config.yaml
head_dim: 64
intermediate_size: 448
norm_eps: 1e-05
init_std_up: 0.0395
lr_head: 0.0118
MLP neurons of a small language model. Each row is named by its layer, matrix (gate and up: input weights) and neuron, and shows model dimensions 0-159. Each number is 128 + 24 x the weight over its row's rms, rounded and kept within 0 to 255. Numbers have three digits each. A neuron's up and down rows have the sign that makes its largest values positive.
After each neuron's rows, "fires after" lists the tokens most often just before its 100 highest values on Wikipedia text that the model never trained on. A number after a token or word is its count.

L18.gate35:146167118135129102134091095093091122088155157108141148108195153101156133145146101084166119138113151100128115109121119086092122136101139134132174142132146137146120142091120100101120164150168134157126105141101129167160129120119129093130109056120122159120108066132150148121116199125097131143099121147169182151142122124153092152125094136128139120138159112129139105179119138107133100141124151109155131116121134181145131120145144124145128122134134114155150105136134105098157139120114103
L18.up35:128146137107117115139082123137160180125162131122145150108107177129158154114153097112151103109107124072095130077095136146172173151140089091170139126131160149125145111134124103138102132153100147133162140151135093152123107134144121144123160091117108106118140152117167155159110179158143102157131154145104131130129126136129145120100106161127110109092156146147133127135088115109107099152120137147111177111162169127092121121099198095143088145123126113146146128113118103141087114116119105
fires after: " P" 29, " N" 13, "ep" 10, " |" 8, "os" 5, "s" 5

L18.gate194:096135096140168157138137106125150114112129137133120120133144127127128112117124116108107138126122131079178098103165134108081143126118149154117125106119131130141114161152126105112149154114082171144138134115139102126114185094128152146135118117139096106155140138104158192147106141142166058088110165117145107140124112168152130093114122115094130131099142153109143173133132096136164091138052174111145130120140114129128117112119139145136159120148153157135126145112104143099140046129151107
L18.up194:127145164165149116087140105142125086132143152162143140130100112098110114133110085158105138118182138119175116132121108092113093156155151105143154130162119097132089158109106138112081120155125146116121110106169130168134129094112145121159142131119158119153131132130117127124164099118128117173174096159106180136057108086103136129116136087116149115144143094126154126106129128115137105111167152123159146152121134145147117127091130128120104131137067133108115150104078127096088144103155120
fires after: "x" 16, "our" 10, " ex" 9, "oin" 7, " e" 7, " of" 6

L16.gate340:132136098104134110145074130142164078092093110123165162173145117146154108176116127116173139123126125141160138121112122089134150091093126136136115108134141104130181126129105128138108112125139117086153113128142093192127129157109146138094133112096114192127149091116161104118091138124072147123132137111127165102085120113108143157155077123131115105184182136159132114139080128146154105117134129135131106160104134150134101135144104139098145110112151118147119095104132110126131134119157127
L16.up340:115129126156119103149111046106059160095146149135155137116134141113166140111122102145139075118105146143143118085109153141141119090126106113146116117115146153174149136208127131150156084119104147080162079118137112112115137087141127145131125102127145135134144149106165109142144131104116091139072101103074116132140148123119147154118144161109141126108164124110127132146135107116152095123130133129138141139125121130148111163130163119140144109116140098137177146122124141125166180111158108
fires after: " A" 22, " S" 16, " P" 11, " C" 10, "x" 8, " An" 6

L13.gate159:091133100119165108081138123119096132123155124149132137168155155122126122109125088115151131149103145110157100152160140115116131109118136100135167132147119094139069112183138112158182104115105147124117143114126113108121153120119115122134158118145093164161141138120103118129142159149108102130131139131158139118156129138150129152128134115124102153122106120102145135146130087190166142122061114115156086117134115143123058114127112133171103104150128141115081137120145149133215120081124129
L13.up159:103089180148117137111168142106097161119164136125118121126108150143142105135092115122144181131165142125095111146128122104108145136072087191130143129090122168143129155096131125120123114131126143110099097102158126109144095097080129163104155117138091125145170110163133121138134123156099106115116159157128135098140138148111118114119148179128112123173117153105142152105123101129062133151098160161120177075153114116096097102121134160120117124109126120134125143130132143171131145100155149
fires after: " e" 32, "ar" 13, " and" 12, " in" 6, " an" 5

L21.gate232:133127114163159160143091136158109099142171134143121107171117157178127140147147094080142112146087118170111093175154081143125153133125168120117140127120104133097079138146107102113143096130189131126150101133109095136110143119137152137105116119142137156142161117116110088124124157139126094142113184075100105147122134155172127149128115074099107121144160162153154145154126122118143068139131123155170124111110157128119096143105102133126119127122137110155115150133109089128126098119115108
L21.up232:150120132142136157119106139139107104150162139131132074132119115147115158129118103124146109144131139166133101137134132154100129184175134135112157140109098103113110137103145131112141140134127136145122124134137139146103163123120153105113095169149148069159190131133145130133155126119107137111086144067116090114087177145165112127146130074141122157113116140137166125142098094119106107133158170135145114111089149145142102149093129105114065125148152120138135154125144122052111151166111093
fires after: "." 21, " k" 14, " m" 11, " s" 7, "m" 5, "v" 5

L12.gate344:123127112151136147136084091116114118134093151120172156138147106105133109153140079168165122172125105167126159072121095093141152147158120134135162140155127088138165136146134111101114139098165110120068130127163148118139129102152138094103119146117112179142141115130140167147096117165084107162128128098105149089098099128110110105180133099109141155158133131137113123142154126105102152132143126129132105131148122183178108091168109156152126104125125113112135143138124136120136114147146077
L12.up344:146122133185126152149130118135091123155129119164119159138119126115119148114124096182153142113139154154089145075126103152174189146101082119098113126077107126149198121128121137094113125107182127122114148125173159070138130113123116142116151141160129140123129135107103112127116096135110137135101132089132136106105102085140086129159157132115152159179137129128105106153128102110109134102128129137143156096154142145129085120151123161111127123123132114123149152168149120117139153154181104
fires after: " the" 74, " The" 12

L13.gate402:101124101101132148170118104132116127148120151100163158129133124132140087121123096134098140188100118159134117140110142126166134151160118111074119098138145124149137152147114104123112157096134151182120143115120125129116140084117136109087128119110121125171091127120115158146131097136075099128132147135136138047089122123176098099151130153099127137101111084138161124126100177152124156111135150126157143139118128109140088138149102123151188116101129128140078110147132136164156164154142153
L13.up402:114125150109121108133109122139117142172141131108118156138106115135163102095144086125111150160121097149111110127115111110145127177175136139104125120122126088139140169129112133089113103115150139139053180117118163106138167122110100112105138114118137107112095144093072178134139116156139117148110129131148119070087129096156087081145131147102127151113138073130149135117114143155165140110124131143145109135138183116149093133112143136170159139114183148106111122145146111107166165123126127
fires after: " the" 24, " a" 13, " The" 7, "ore" 5, " his" 4

L17.gate66:148176167119147142116108118125102104091127144152126147129100096185174141116096069116120124165130131117112111134127134130113161148135119120139112113157127143140108146139055114094153106097081159128121140131111098125131171072154130110129146102133121138159099130119167142098134148124146123112083161117134125135111109134160108130179123098112167144116144143141126107106127148143111109112121127131118132167140107160181121151073116165146130147117160134140089137133163177142149154105099079
L17.up66:130185122098188126124133128126122094070102124160129157129156109157156116146107138122132139129134175097126107159131083084159087140137145138150091120161135148106126118116106127082135156109126127109111114105136133121132110129143139141130172056093136086111156115139160134108150118136125115107084122143143121129123110162171130137139143131166163103155134130148154086101144136145147157143148098126112101134090118133141108102141096069158145124101144157144115138056128151164116110117121118
fires after: "ould" 20, " not" 17, " to" 17, " is" 6

L14.gate378:078149142140140156101138149143133109105100117106064156133113162132137101128158142156127159126135152144135112150143108125088139114123146127093145144104120122125118113133106115102173166128119127100117188117112134092110178114132154116157152117132132167155135096179149140125092083146088143120156175166117147097139107147144124156112105109126116104162146098136102098117101113097077138170115125081108141144127166140120103146155149139085121113105096123124153132106120104147158157145149079
L14.up378:087142132131111115097092109141078084128138167137131105124123213099156125125153133118145084121139150116137124147139124152111150124123153100143156132141131105134124089120113125115165145114132126144133130145084137111121120116122122116144134115097129131161145115136156087141113028132131123144124126132100135199125119104132140171149111097135106099067156123141149123134129146145131132169139128099141151165092143076118137148115106146126089155179099105142159145095099147138108109138138133
fires after: "ra" 16, "ol" 16, "iv" 10, "at" 9, "i" 6, "u" 5

L20.gate169:149114090121134117153130116142152133143148170130153137158121136172111097137148108101119122144063096127157165133136128132124099141123160130141098092172154110156104114132138109109169094097095081127098112097133150184141146123144132162140123155149088127167120136140150151101084164140150125142158136155120160128120126149120142115169118135111140179153126101134110129144098132130158107117101075047128103120132171132131119167119091133160163115126105102135102098135097124147136138105131117
L20.up169:117101115114152128100137134140151087138155124098183137116109121101108125138099120155130117136137105143084168110122124145120116174154071127123146140153137125133128122130136145132117113106127088134144155121112130105152114190108125170115111142108145121150118123138176153107126116145155081145139117106117126055077149149151123124171100118098155170157114187130116143124144137157179138121099074086139119101107121114128144131119126138163120128172177126100149110119150164137117102137136077
fires after: " C" 20, " c" 9, "ol" 7, " f" 7, "igh" 6, " his" 6

L15.gate248:119147170106131128134117083160126087136142145134124139159142127102128123108164149107171126146141107109115112137162153129171126121075145118111116144134134147132091127198098121081149100090127124132092114126126114169129143075162163150100123101157128158102140132117106115146118106154161092137114137119141106086097090101169106130146154122100175136115137096142106126151112095137110106155130098132187178104141121140120120104136146150096135071148134168140145125153163138150106106143127143
L15.up248:161153145137103157126096101117132139126116158155088135137132144127112133111136127138160118128123122156120110155144120109153145106109118122085132148108116144120076161161105129097155085133125092096055155139110135135148119070183129111088148104160168118104121128137111139125142107184151093102120129089137119114141159110173148138136161126122132143099123087170152124142089097119132118145131100149155141106143113113134155157143153160076175116157132147107158173177142152128108117127128141
fires after: "," 17, "ary" 14, " May" 8, "il" 7, "ust" 7, "ember" 7

L16.gate117:134126125152153107158081124129112071175081099128157170182135103154133141128122127119118119117108141178156153116113115136130134139119154125134119129149126116111128164080109114098114132115144148108109121120137123114141113150102156133148142091144137148113148105150106106144096122094120163146082158097132143077132178133153085170143173133114112108139118149141162142172175112141124066142160081121120106130125138151171111126110133153153162100117153145143136095133103138134125077111125095
L16.up117:118134119125113182162133120111093083136124072099185123196098118111159136145138150142160125088144110135119149099118135120129151146101153128134133158168126138108143121166138127119086098158161114107149128137196118119081166157094141141123105154147148146133132110100090126148110148133155137153141126127079129116156164123088107141109100111133103147123131123149149148134114073121148080146152103121115106118147155120085102152137181132132150122160095149136130112134128139159122124107119093
fires after: " a" 56, "le" 19, "c" 8, " A" 6, " ag" 4

L4.gate312:117169119112149129112099114126140132152104162088119113159142142124069160105138120140138115138109134101110132131118095154139119132141165139100130125150130139138133106094114086117194161114141110191076058190117086161116157122119119124125161130118129163153141119130130125121137114122110147127135104140066141062117105171124078132132119166106101142150151143156172150133126100143119124146123127107170123149133113134148085156126156153131145117121091115107096141099102151127132141120123126
L4.up312:135105042118162144135103159152165134136137120101139107099173095115124150124153145148158125122101147110077169116140117145103121151137136130134136103126113130125115093085117115145125172138146131162132094183128116115136089124159154151136118149160163143138185125155144140188114122164119144128094131121091125128147080185116106177120140151149139163136120126133141195110114123114143141134155116114132117148139116086137105123125148103163141162140122098155104136107129099127110097107115130
fires after: " " 35, "m" 9, "ep" 7, "t" 6, " f" 6

L12.gate347:121125142119111088084088120127063104145140144117181147150134113110136125159140070136164134129139110160128153115136083085109122151149106136106162123148132061156124152147136059084105156137146122109094122140132130131128182116113131115119117140121104137151130095149108163106108142129078102131127140138105160064107112134148090163146177102076127136137172157159145138140136123140110103137163134102169111116121149148149121134118103112140131118133133147141108109139135134148125144159117145
L12.up347:126097160168099122153077158079137176160113108141120138134122061132132158101134123147153129127105121105130122112154133154097144145143137114139108170105121120104158160111123137115084150155102152127117144169100131122104152116118090175064143148115143126092124164089125117146147143147128129142096124086171125148129120149112102064134117108114116142127078132122151111147144131175156119125127184113129122121092125153145080119144082143094101160118128114133129134162147134144105130110119117
fires after: " the" 25, " a" 9, " A" 9, "y" 6, " Com" 4, "ly" 4

L3.gate316:094140128124133109111122102130147123130083177108143135149077143187099150152113133129111119138163133100125104169128129093149117144161103152107132125152135121142148109113096090112153122094162135156091076135102112107089165106147092161169147063083160166164163175110127154144145126109126115116131158120126157097093127090111094124138135147098161133154159129121166125134133082148133086125101142083134109127129120130103131100133137112142118100124146117170131117135121155125097127129144135
L3.up316:093147118141109134144137156125137133122139096066120117065129119132139127088127126116109158152126140131098151144139197110148121137099180093118142137116076162159139107101089131148134158131156135117142125134120105122168089110113161121103120150092127175158118112148145139143136125143111158150137109116131181093163126153137136137112109141114129144140107122184098150142114081135137138170165063088103114139122149115113158111168092130095138152107120105097104168120150144132131122117127106
fires after: " " 36, " ab" 15, " D" 7, "a" 5, " f" 5

L13.gate3:144108170106125154122153114094128081168155127144117148147167120149119115114115144093123124154150115120136144181126102108117165083094149198115093138100125153117122161108103094142153144134124150132114154133121115114118116099135159145120158111167132168117132089125115130135099093136158139104131139131127131129137194122154126076144128137090105142172116108148118122134087152131108120163125127118123151154162179124115137105084148142059131103123088120132110148162144116181133135106121157
L13.up3:123128151118123121116123124119102136124144179148123131151130157161131132150088093122094137173106132108079129145124120085133131143127129103120104159120111145104074114143111121143075126168149124109115146122075125115151137138169104131079121127172168142162134120134093161096108120133133101128134141147136125155140125142131167079144135108132107157137125108190136160103071130127170147144078069112141112125136164144138099151117119136103125088114167128135142156124143192165134141130098129
fires after: " in" 37, " May" 7, "il" 7, "ce" 5, " f" 4, "ber" 4

L4.gate93:112152136108146117117125099163140074142092120097125154123125139148116092140148107099138137139154131143118114140099134114165129126131141140117154154152114144160120114131080076148149158122167135160153086119100101126139164083131136131143132091118109173187159092171161146134115147072106131107129136123150146077155115158109066143121154107118145121181144092163132169169122121150120117151125094114158147143128102142140163105128126145116165115149104137101102120142105152120102136091138123
L4.up93:128162104131123132131119128149147090153077098077115148123089131184112109112152142127117116154169138093132119126097147141187118100134147133129122110157124150125090093094080101151161146121186157136116121162112100140136115108126111164139092096112094162152161180128135123157104119119129105117114127109145134079144112129107094137081119126111165117127135107144163194127113104164128141099100074131127166156119128152141111136148142127135138113149123101143107146130122157098098135105112131
fires after: " " 36, " f" 7, " D" 7, "a" 5

L13.gate382:067116165157127139094132111135159101111146126151126143111144159130128132136118146152131116133139102101151118126109102139119153089146106167122133135129144126128152116138111118107148163135118115179159080109136136134104135092104123136169115112111106146130120067177102135127112118125129114135115121129123143107103141082163111171197159119110119140128151125155108098154197103134098091160138118105103157125169138134158103126147114155084123087182084154124145114124119118168117120147175103
L13.up382:112125157133104135088140134174170148102198101138122138103142194095128104141136177147124122103120124107153132149116122149131162079123100121102117153107141146121112162153121137105131125133124114186182114133155117124098141087153150125153126109108114144139162090121133121113129127111155101121196138131109135149145130155130154121110116140124117087121131153112146063140130085146117080167147118114127163128156126102125143136120103125110094093195099155134136121134114095158120134124129118
fires after: "og" 20, "uc" 8, "u" 8, "b" 7, "at" 6, "op" 5

L19.gate314:121107079131144105144112127111123068193128141112071137129140135158114119143141085129134158073136136161098139130162136103132111129119120129132122117136126114149134133146113138123127156126132096113097105163095078163088115119120180138123142112128137163178108150140107130145144097115108116131112114116112168067143123147173107130176148139144109122167144155144148112156122118125099103155121114105141100121091121190149113111111154120063129154140129130095148093142113124142170147153150114
L19.up314:167126138127097062089110154147105127125121090121147150154139128101126112134111124116143103133159126135123150105120135135151114078127096132113152100122091136118158123141155136146102133141116144119210161141184164124123110124168137103142138100182156101125127114115144137110085120090154130103098120139123127153162146133070112110108136118107147164175097116100101147080145093129167095102188133112158145118144117133097098135134152113135125122128092137130137163104149121090148130137123152
fires after: " ag" 23, " for" 12, " to" 12, " a" 7, "ie" 6

L14.gate269:179153189110160099086084087150148090126141113129129117136181154147146086123121135100112141112130148129092124124127110113130128120123109115159154096155138148161078154124152129129116101102156137126096170137115100197085127114120135142138157131133115118157164097082099108112129153115152150135147129167128144127144089116106165121170140104118112137091133150109127101142102130147117129130090113124148122157150107141104102089152163143148097111140147131161094110103131120141193121124135132
L14.up269:119081192109128115100113137081120127122106155159175139147120140097140130123161133074147115157131131158144102149158111145110124092083131104144133147092091142160121114139154109124157150122140113147136120102145120144160133131094115145110135133149088126126147132158129091122126146138103100148134141129147139101124105118080138074101142163166091125100114137108131102108103034149123154145162168113123117140115120095140107140147114140156096105162130144147139173100128161121153089118119135
fires after: " En" 25, " E" 22, "ar" 18, "Q" 9, " I" 7, " O" 5

L17.gate57:119172094135140135097148086133125088156161124132125097156148149107118107119124122110147084134104121101139189166146156088103098093122174134165135139158121136160131110162138097099147130152146123130142103142152138151089183120143090146152149142125126171122157117111077121119088130142119107133145099102112124135103111141107134117117135160099095151123148137104156135156123076108124145126158114071137130124117160166199120126111124124140088119127143129133111117095124140123159122115148070
L17.up57:104123117129134092078160142116159125136129112113093132145174107106134093109113129168085115121150145122140133166120167181135136124153102144156149169116124162149108151140095152108139141115086125133123090113118141136174135181125128112110153137151162123109107108123140135110146142079132135109117115100128122087117090122107115085154128118123129132143131136105171071116161113168135130111143093131111112095142141213145107118113156147093125106137142102133159106127139159124102144105172079
fires after: " e" 25, " C" 17, "g" 14, " c" 6, "ul" 6, "ol" 5

L17.gate361:076148162112147113125121148122113108113099139125161114144104104131161088156162094114138112116121127124090137166112137111113091109090152127142120157130134118148119113124103094150119160135084154160114144123098113159122128110127143152122128096159105181166191083160124096115142086117131093137099145130148151123113090117147112122122171136139108132193139113100138105125104102140146142147101172122183105126097116130180149162121133079155134128137166130140108153115144134094153130089140133
L17.up361:143096179136096124140119124097159148159100155156110096124142157143115147108101166107099122122164140116124130134142119127074112112093137137155159123126138096140130140159142143091176077122191121112122129094156117097126110129117143156124144147194158071124145121096098095153110115170163137101142108177104101143126111108157094114130140092139130096111141099118104154130158094107125139151109137133101125092141134091106135099078113114127121139141120146136103128129107121169134165142099139
fires after: " on" 34, " e" 14, " E" 13, "p" 8, "n" 8

L5.gate421:104155143129138127110116119110114133122101179150119173188147130129133132143138134148144110146111129120127103127065105105169099133110140169126137118153161131166146136142115078149144135126141132164114111109090093128092157138144119131173119088105094184152101105134106172132157110111102144123109141139105149097109113110125112143156155110136121145108185123131141136137110145101098069192110115135132116159136133128110149105176114139126161092151068106142110140148105118156126111133138093
L5.up421:121158145128109098107136141123115117124099140123125129133117135166114115127139114177137146137124169071123062137089080072148114098115131158105126095118157134167176165113149117140137149160169127130168140130101096119141148100115159153121097078110102176110116152142126118113128163112137132112122138150131068119108158115138072165115127146119112129116129121115143153145096145128147107165139137124127140170127128148111100113134077147129139153148092074130114140137109173177139144133144115
fires after: "i" 27, "a" 16, " " 6, " s" 6

L21.gate286:135161126109125121129129088108116136079129130094141150134166143165125172149146116126115153112106100142111138121099142085101148092110106133090115102114142121159120161132115128115128093082165119128140137101127133174137173131126152109136116134093149125132141104147135115109096160185146143123099104089100117149125120161165123129174114113112116118104118132173153171146149107146175120113121146111164121130119145117123117159059135145174132112105115150175132139138083135173169111112070140
L21.up286:118172107121147105132117078110088140144139134087084144139159112119126119156094070151164140142123123135118092169122165123117164144091098156136130160147134128115127122103118125174134136129168134136158144069114130110123132145111119117152103130192111131149084102151141131117112129154124134154139106106124169102152142118106144137135141175124164139146101085140138102152125118103189133121150163169152120124140114116137091106158138109121163156076102098144098157128165131145141131081141130
fires after: "s" 15, " s" 9, "n" 7, " ex" 7, " of" 6, " n" 6

L12.gate165:084142074122143098114101109146165086116131119130113158130155188128106091141123108147139170097118093134150122109107100138133141111163129141139155129156137135146158138159157131159165141104113128107136120138128107162126139096123153119125153121105111152169182131100125128125111118071106111126138113121095117119113097148139108117114149095095138074106159136166138095121141130130081135182139090088137161159159139149157124137152104131112094104172083110104146098162123112097145127149148147
L12.up165:097115146140137134098145120137129103118127117162134129113114162138126102092097109146137164117115091187192115120102135119097153152135122159133111108095112143106134171126130134147160128122136115154088107135147108098157140098132129121136127122137079113129168118137122121146119139099158084076142102140083100101123143159116143146101157129125143110101120116139158134135149120116078157147137056117125158145146143131141152135160109136110103096174104115091118135167121147065172094167166122
fires after: "ar" 19, "as" 10, "is" 10, "es" 8, "ent" 8, "gh" 5

L14.gate279:155136124124160147152086135123145135144115178124146156148138135164131134168096126108124127192125111146117141139133083066115092156126104157117122134164123112147097110121118082110140120124112116147081164111100113170138121084108123139096157132134131139125127113134112126099101134117092094123108136140149144080082134139127092118167179127149123105123116117152163129157098132175136122139089138089185089123136151157143121158085126125175144131119149116123138099123114120079131120113098092
L14.up279:173122153121150095167106135119150129135110182140131144113139116128131135134098131111106139192135123158146146141102134080120123146140091151123127130128121108138088120104140114099072100144105129163097166114085121145136123099136172119121153143130130126105118134153135126111108160098093099112117171140144162095063145132146118123179178123158110098122138094127140088136090124184133141113090144156155094098139128151120157144077105129152150146155163126147114098128103115113133114115097104
fires after: " the" 48, " a" 12, " on" 7, " of" 4

L18.gate406:149153093166151112178126150132115159180152174138103169114121145172074130146138097107151148144113083166116145128139088134107155124081161162119151102116148134139154121120121107095125094114132119123136148113124152137161132109150143147143148108150134106135119116137129106133118103157118137122067127113133130111132085145186102126118089145091118116154096128178151136136118126147180146087092124104135098076122089124112155128149082165093145100135143127129153131136159142112146148123113122
L18.up406:129159091110144167160104163100120136118096093137150129122128106131109156148129112138123158150108116145127171118075111108138134133132082088120164145123116094147113127100079139141100157133160111141149138124139103125133185119121122109107150144097139113152122107161129140134113168148137121138156156109122159115092132100106136144153074156162125101151116141172092109121118166160103114119153086164153140122141125128122107072119144131096167119081147116142098145128156102101118118053158140
fires after: " s" 29, "s" 10, " the" 7, " h" 6, " H" 6

L12.gate162:106147161125129113145097085172150095138079130121128174123111146147121060149164121123085103128148107158143093192096104124115138118140114132144144136116136117137121166120133122152157138110103129111137173151134157142128157083152132127161141135119121168121124089114124133090108116136115087114156129116099149086110100133134078118117169089116162108110138089132092106145140153148113120168108079113147158147153138169150167126140142136129155111146108119104124115134124122103165133188130141
L12.up162:133110154135155119110143088173137118118121092116139159113095161130091094115158123146121114102122108188171143126120133117133121118170102162134170119099151135128106176134144130131159106123100130120112160140134135150110152111178156173120114140130097117124116123097152095137092130121150143122143132133090111122149139152099121137116151090115152128112108093106088091109154121096087120169112056109128135140142136175161163093101169140136139106143121118073096136155114139125166112173137140
fires after: "is" 13, "ar" 12, "as" 9, "et" 9, "gh" 8, "es" 7

L15.gate94:144135148080134112111133118133118148157153162115153152134154107159110141096202135096121130135085139127116072160100126157107163148091118090115135134138146148165095138089128115130139154069148178123107101111082104124114141084139124141155126150142134126171168154106087115109100132121115124129113144129135137105122167128119130127172115146105118123126120130157128162147120124132179100153163130099126108146145134127119113167152114183118139066098138102152115110084144147121110123111116157
L15.up94:102147089102130158098125127145154142132160171132134157127129120119104191127175132138136137136099131131105154161082138155114154139161160104128132120118134129127106128035116129114096132108163123137147066102113103117127128136125142140128094141122146108145165137166100175144121166117095125130157137120098115140126183123136140125151079140126093114104146092138145134124089121106141110152160136125129096139151163126151116197153123100124115132148149128117121133086121115134065151110111119
fires after: " t" 28, " m" 21, "p" 15, " sp" 11, " s" 9, "t" 7

L12.gate423:133139093094138106103094128146136123136136153113139100113111151133088170142174113080121120152121123110129148127128149123125131146143136165149103109120137147118105147097118119106104109146079104167155169141059131154117116140159099123143153151122160152135119142136139124138054134136110147110140145176116116107138129170164127132139114132094148116129153129167109092107122090125140111159083080094143110119175175134103148170103135126140137126154136118136100150104062131130161101126082126
L12.up423:116141126094134124072117106151132091098151146130117102109085160125035141137156153143080098133140098134114159112124146137153130141135143120115142114124143114116125131131147120117140136144092108181164119145163127151126146124116146155191092147099121114149107137123140134149121136109153143157135116168112150130078126136150138155118074134121130128091166139160146088095134063100133132160131100079142141134132165129122140147103123166139128138132151145085110123140073098147116115163128138
fires after: "ar" 18, "em" 17, " c" 9, "p" 8, " comp" 5, " f" 5

L15.gate45:133136106116143127125127125108141108127095152099134144153152101152134147100124088108121151154093100189129171160129093126146151173142154134173107121128123110107124133097112092126134119093133138150088111129098097138115114150101108108148168093156149155164123137154164129142145110120106143110110172126143151160133100158135078121136152082112105103138114163143163114165165145167116153110100141095161089157128084125124136123080105128122130104117146174111118146144138139129189091120094117
L15.up45:142164177071131103123114114121133114132128140128120151115112123128168155070131069139137166081151143146146147138116115132140118129155139128147118115110167136132121104146051140111153149125078100122113166151117137097130140135117118143163134099108112123182124140135166154128111162160140175115093154126094144146081080148114104116128179165172100143154125108134124076102149134124130119127131138132121094093132083119120106130129156147116145094136165144100168135127114122129139113108114117
fires after: " he" 19, " to" 17, " h" 11, " " 10, "ould" 7, " l" 6

L14.gate254:153140116125144126136068121110117077108138127103123122146160179099153109146165098079201145123126151128120130101123170158129163068088106104110095142141143121139143135133149124130132171127157127137136148093128125169112140099118131120138144119100093162121128109163134108090079160104083125165138121085131150156106105136134099165159163119120128132151138129129121130148114123157103093126135162123193101113140144131139132141156086172096139107104108138158142125096126134142125126112135119
L14.up254:155135114118076100145124161112152135123124134137109128150139166112158103125121127087160098138105140084102115109141133165169123112143118103144116126116128153197082098174157111131158100139124131103148140122123139168126141145143131108116168108130100148146135158195163126119172125117081170169164124147140119146143098120138144117140113117109081078115155141106124089133065131154088131101144117128125123102142147117143126140118130151125089157130149171155142155121124112117110148079128102
fires after: " N" 43, " Al" 10, "c" 5, "if" 5, " P" 5, " C" 4

L21.gate311:116102172134178125118134132114144129138125143127152136105133186139140167179116078143141121135125119130112118156165103113101118103112107141144139131142154094154073094118132102142143131112153127128112134121122098174112103127111133140116186141170078135129142128142118116104130128168150072140086147129107157119136120104138134093165138145160096147148119169176157152144139121112128116126080132128173097139112148106107130126098123084160127124128123131157093147132088106118174060113112116
L21.up311:119080180141114114117154174095127136142144143109172132135117108152165120108090124155129141117148137150134112163152149083107158135123101156109074123116122117149128135115128138087126131142171164115079084156173148129161117115086143178125121109178131118091123131117102122101138132133141103125113139122154160089159160088101128096149175116127117148126106088154142154122167074137099123130129160155089106082111127108162119151126112113145103137112125152122104163125148134118121134128127092
fires after: "ar" 19, "-" 16, " in" 12, " e" 9, " E" 9, " |" 6

L20.gate49:136132129161137135147114154117136121124120123117131139184156114136208148122145105126158132135099135109150135131162132128138139118143164103138096145154114114103118108069133100098115092098134118122108092134098120133149174109131124125105139121152138163114136115155078123121090131151073110107113169101127127110155112157128121115130178128073102111171138113125169153144168110180173100129145165151176098138137134139152126123148128147114168082085125126151094115125145147145122118156133089
L20.up49:124109126164165138168078120151082085159148128127123124135123091145127100145128073110081152167121140161119120146129155142098140137155141112143129141127143151118137129156133139107110081136100148100106132141105128100099121134121159107078098108093129082153137155171158119156148131124154134134081192120084128135121182101120157154167121145125150158153102137100119128170080122101116146142124125166123170126150108092130105075124121120124104148097150115142118149101135122146121130127112120
fires after: " m" 22, "," 11, " th" 10, " s" 9, "us" 8, " at" 7

L15.gate288:132160139126129106114137122124119095070125147152124169121148110150164114138152069107158183081125125115153081150151151116142107144128116148150119126122138133140123135103112102131156118136080138111107113112101141132125145102095111148173151101109126130119124119143100140123149147133183089085163122104153133112114069136132093133151127125115107155100104152118153133103167149137095110100124150140143093130111118148153119135155067127165142132149153104167100144104165167156188120146153152
L15.up288:119162104131130139139140115113143155119118124169137108108169098191138140117124124140146178116147152096150119129112131108122132149176121135119076105116092122076122111092096119135142137136127152146114117145060108178152132138126077132147140103127125137144189178122153141139133097093164077103150122110160137142131109086182097122150138118119154131109117133098143105126145130116136150109136119121094130120109087140174108135127083136118144141129137105128117172164128105122103094121086166
fires after: " on" 17, " is" 16, "en" 15, "n" 7, " not" 7, " " 6

L17.gate272:159138142119139110169124145178147131183142133112119151148132132174152136122116093094169147121083081099128106155119117111120119156094139132156129134154147133177117115094109114124098092136131100112123160136125127178126123142154111121145119131138099131156074130147141142088108130132115154158132144140130159106104156108149144082155149125095109111173108147141096168111111152137155105157102092093140099093114136161146137167077096124138094117156120161108102148132149130135117102100183121
L17.up272:088131103126097090162160129116143107159162152132096122115135132166145128115098101145156133111102107123124112155108166169147122123086132173157069132110161108092141094117108129122104130155133139125133144148102198137158133154102105139170117120145130146140136109165141146131079085096142167166139111109123149137129115138165137127134155126096160152113097139145109141130114115133108148145111085113106124145097151093113166109165096111114138131124137131109113158120153113102099068130149074
fires after: " l" 19, "r" 15, " L" 9, " f" 8, " F" 6, "igh" 5

L19.gate281:178148143146141101132096117097134147099121136129116123133157133115170102119116123096162127108091111124138121121131126120156097105123131189098081129133164137163154085147151101131142122133156139137121144112120143136181147088081123101160164105123134165118147056150143137106105127139078131125145104126169141097113114118121095097167142101141158158193121134140119129129099112130084112106116140092143108141122138139118155183129113127126139116154122117176149129116137155127135166118121070
L19.up281:114124159150139131132127148118149143099128121114091154139191136126138103096115195068147086100107158066146083122131120078105112089135161121163114140166137133155126112149138120132109123113176167161113156127103123112160154043123122116117128126116165116163134095124153142139087135110120128113152143161172155095154134151149157110120109089133130150163112132160125158125112121127140116083125142113144119141162146115132135150108158130123122114119130130140144147095110119088130126096122130
fires after: " N" 19, " S" 16, " Al" 10, " re" 9, "re" 8

L7.gate445:075174116126128124101110098146113120125089147116132129140160130151129142128137132123159145161136125133117121145124133122145135125143139137132142152200120154155098112095126058147153118092116107165142098113105106161102168088132169111164117098097106171133141102153101133129110137105093113157129135160102210109139145112157081135156138107108134130142197141128122126177126122123148106155132111077119148146156099113150104162129110131158112118124127102116134124144132133102105110117165140
L7.up445:116157135123102070113144110135128146119087140077139132104145139138134151131143173119184126136146131106129075147141140112139136144124144109096129177168145152151091156079155073127161122118134087134124114139117098146132178108109142115141157099101137160172132125164121108122109115162101128164107154136101179107099161110130135137152174099107113141137185160148125133174097129103160108136125101097114144141129111123146093127129089153163111121156119132125126110135137128118118119135180132
fires after: " " 26, " ab" 14, " D" 7, " with" 5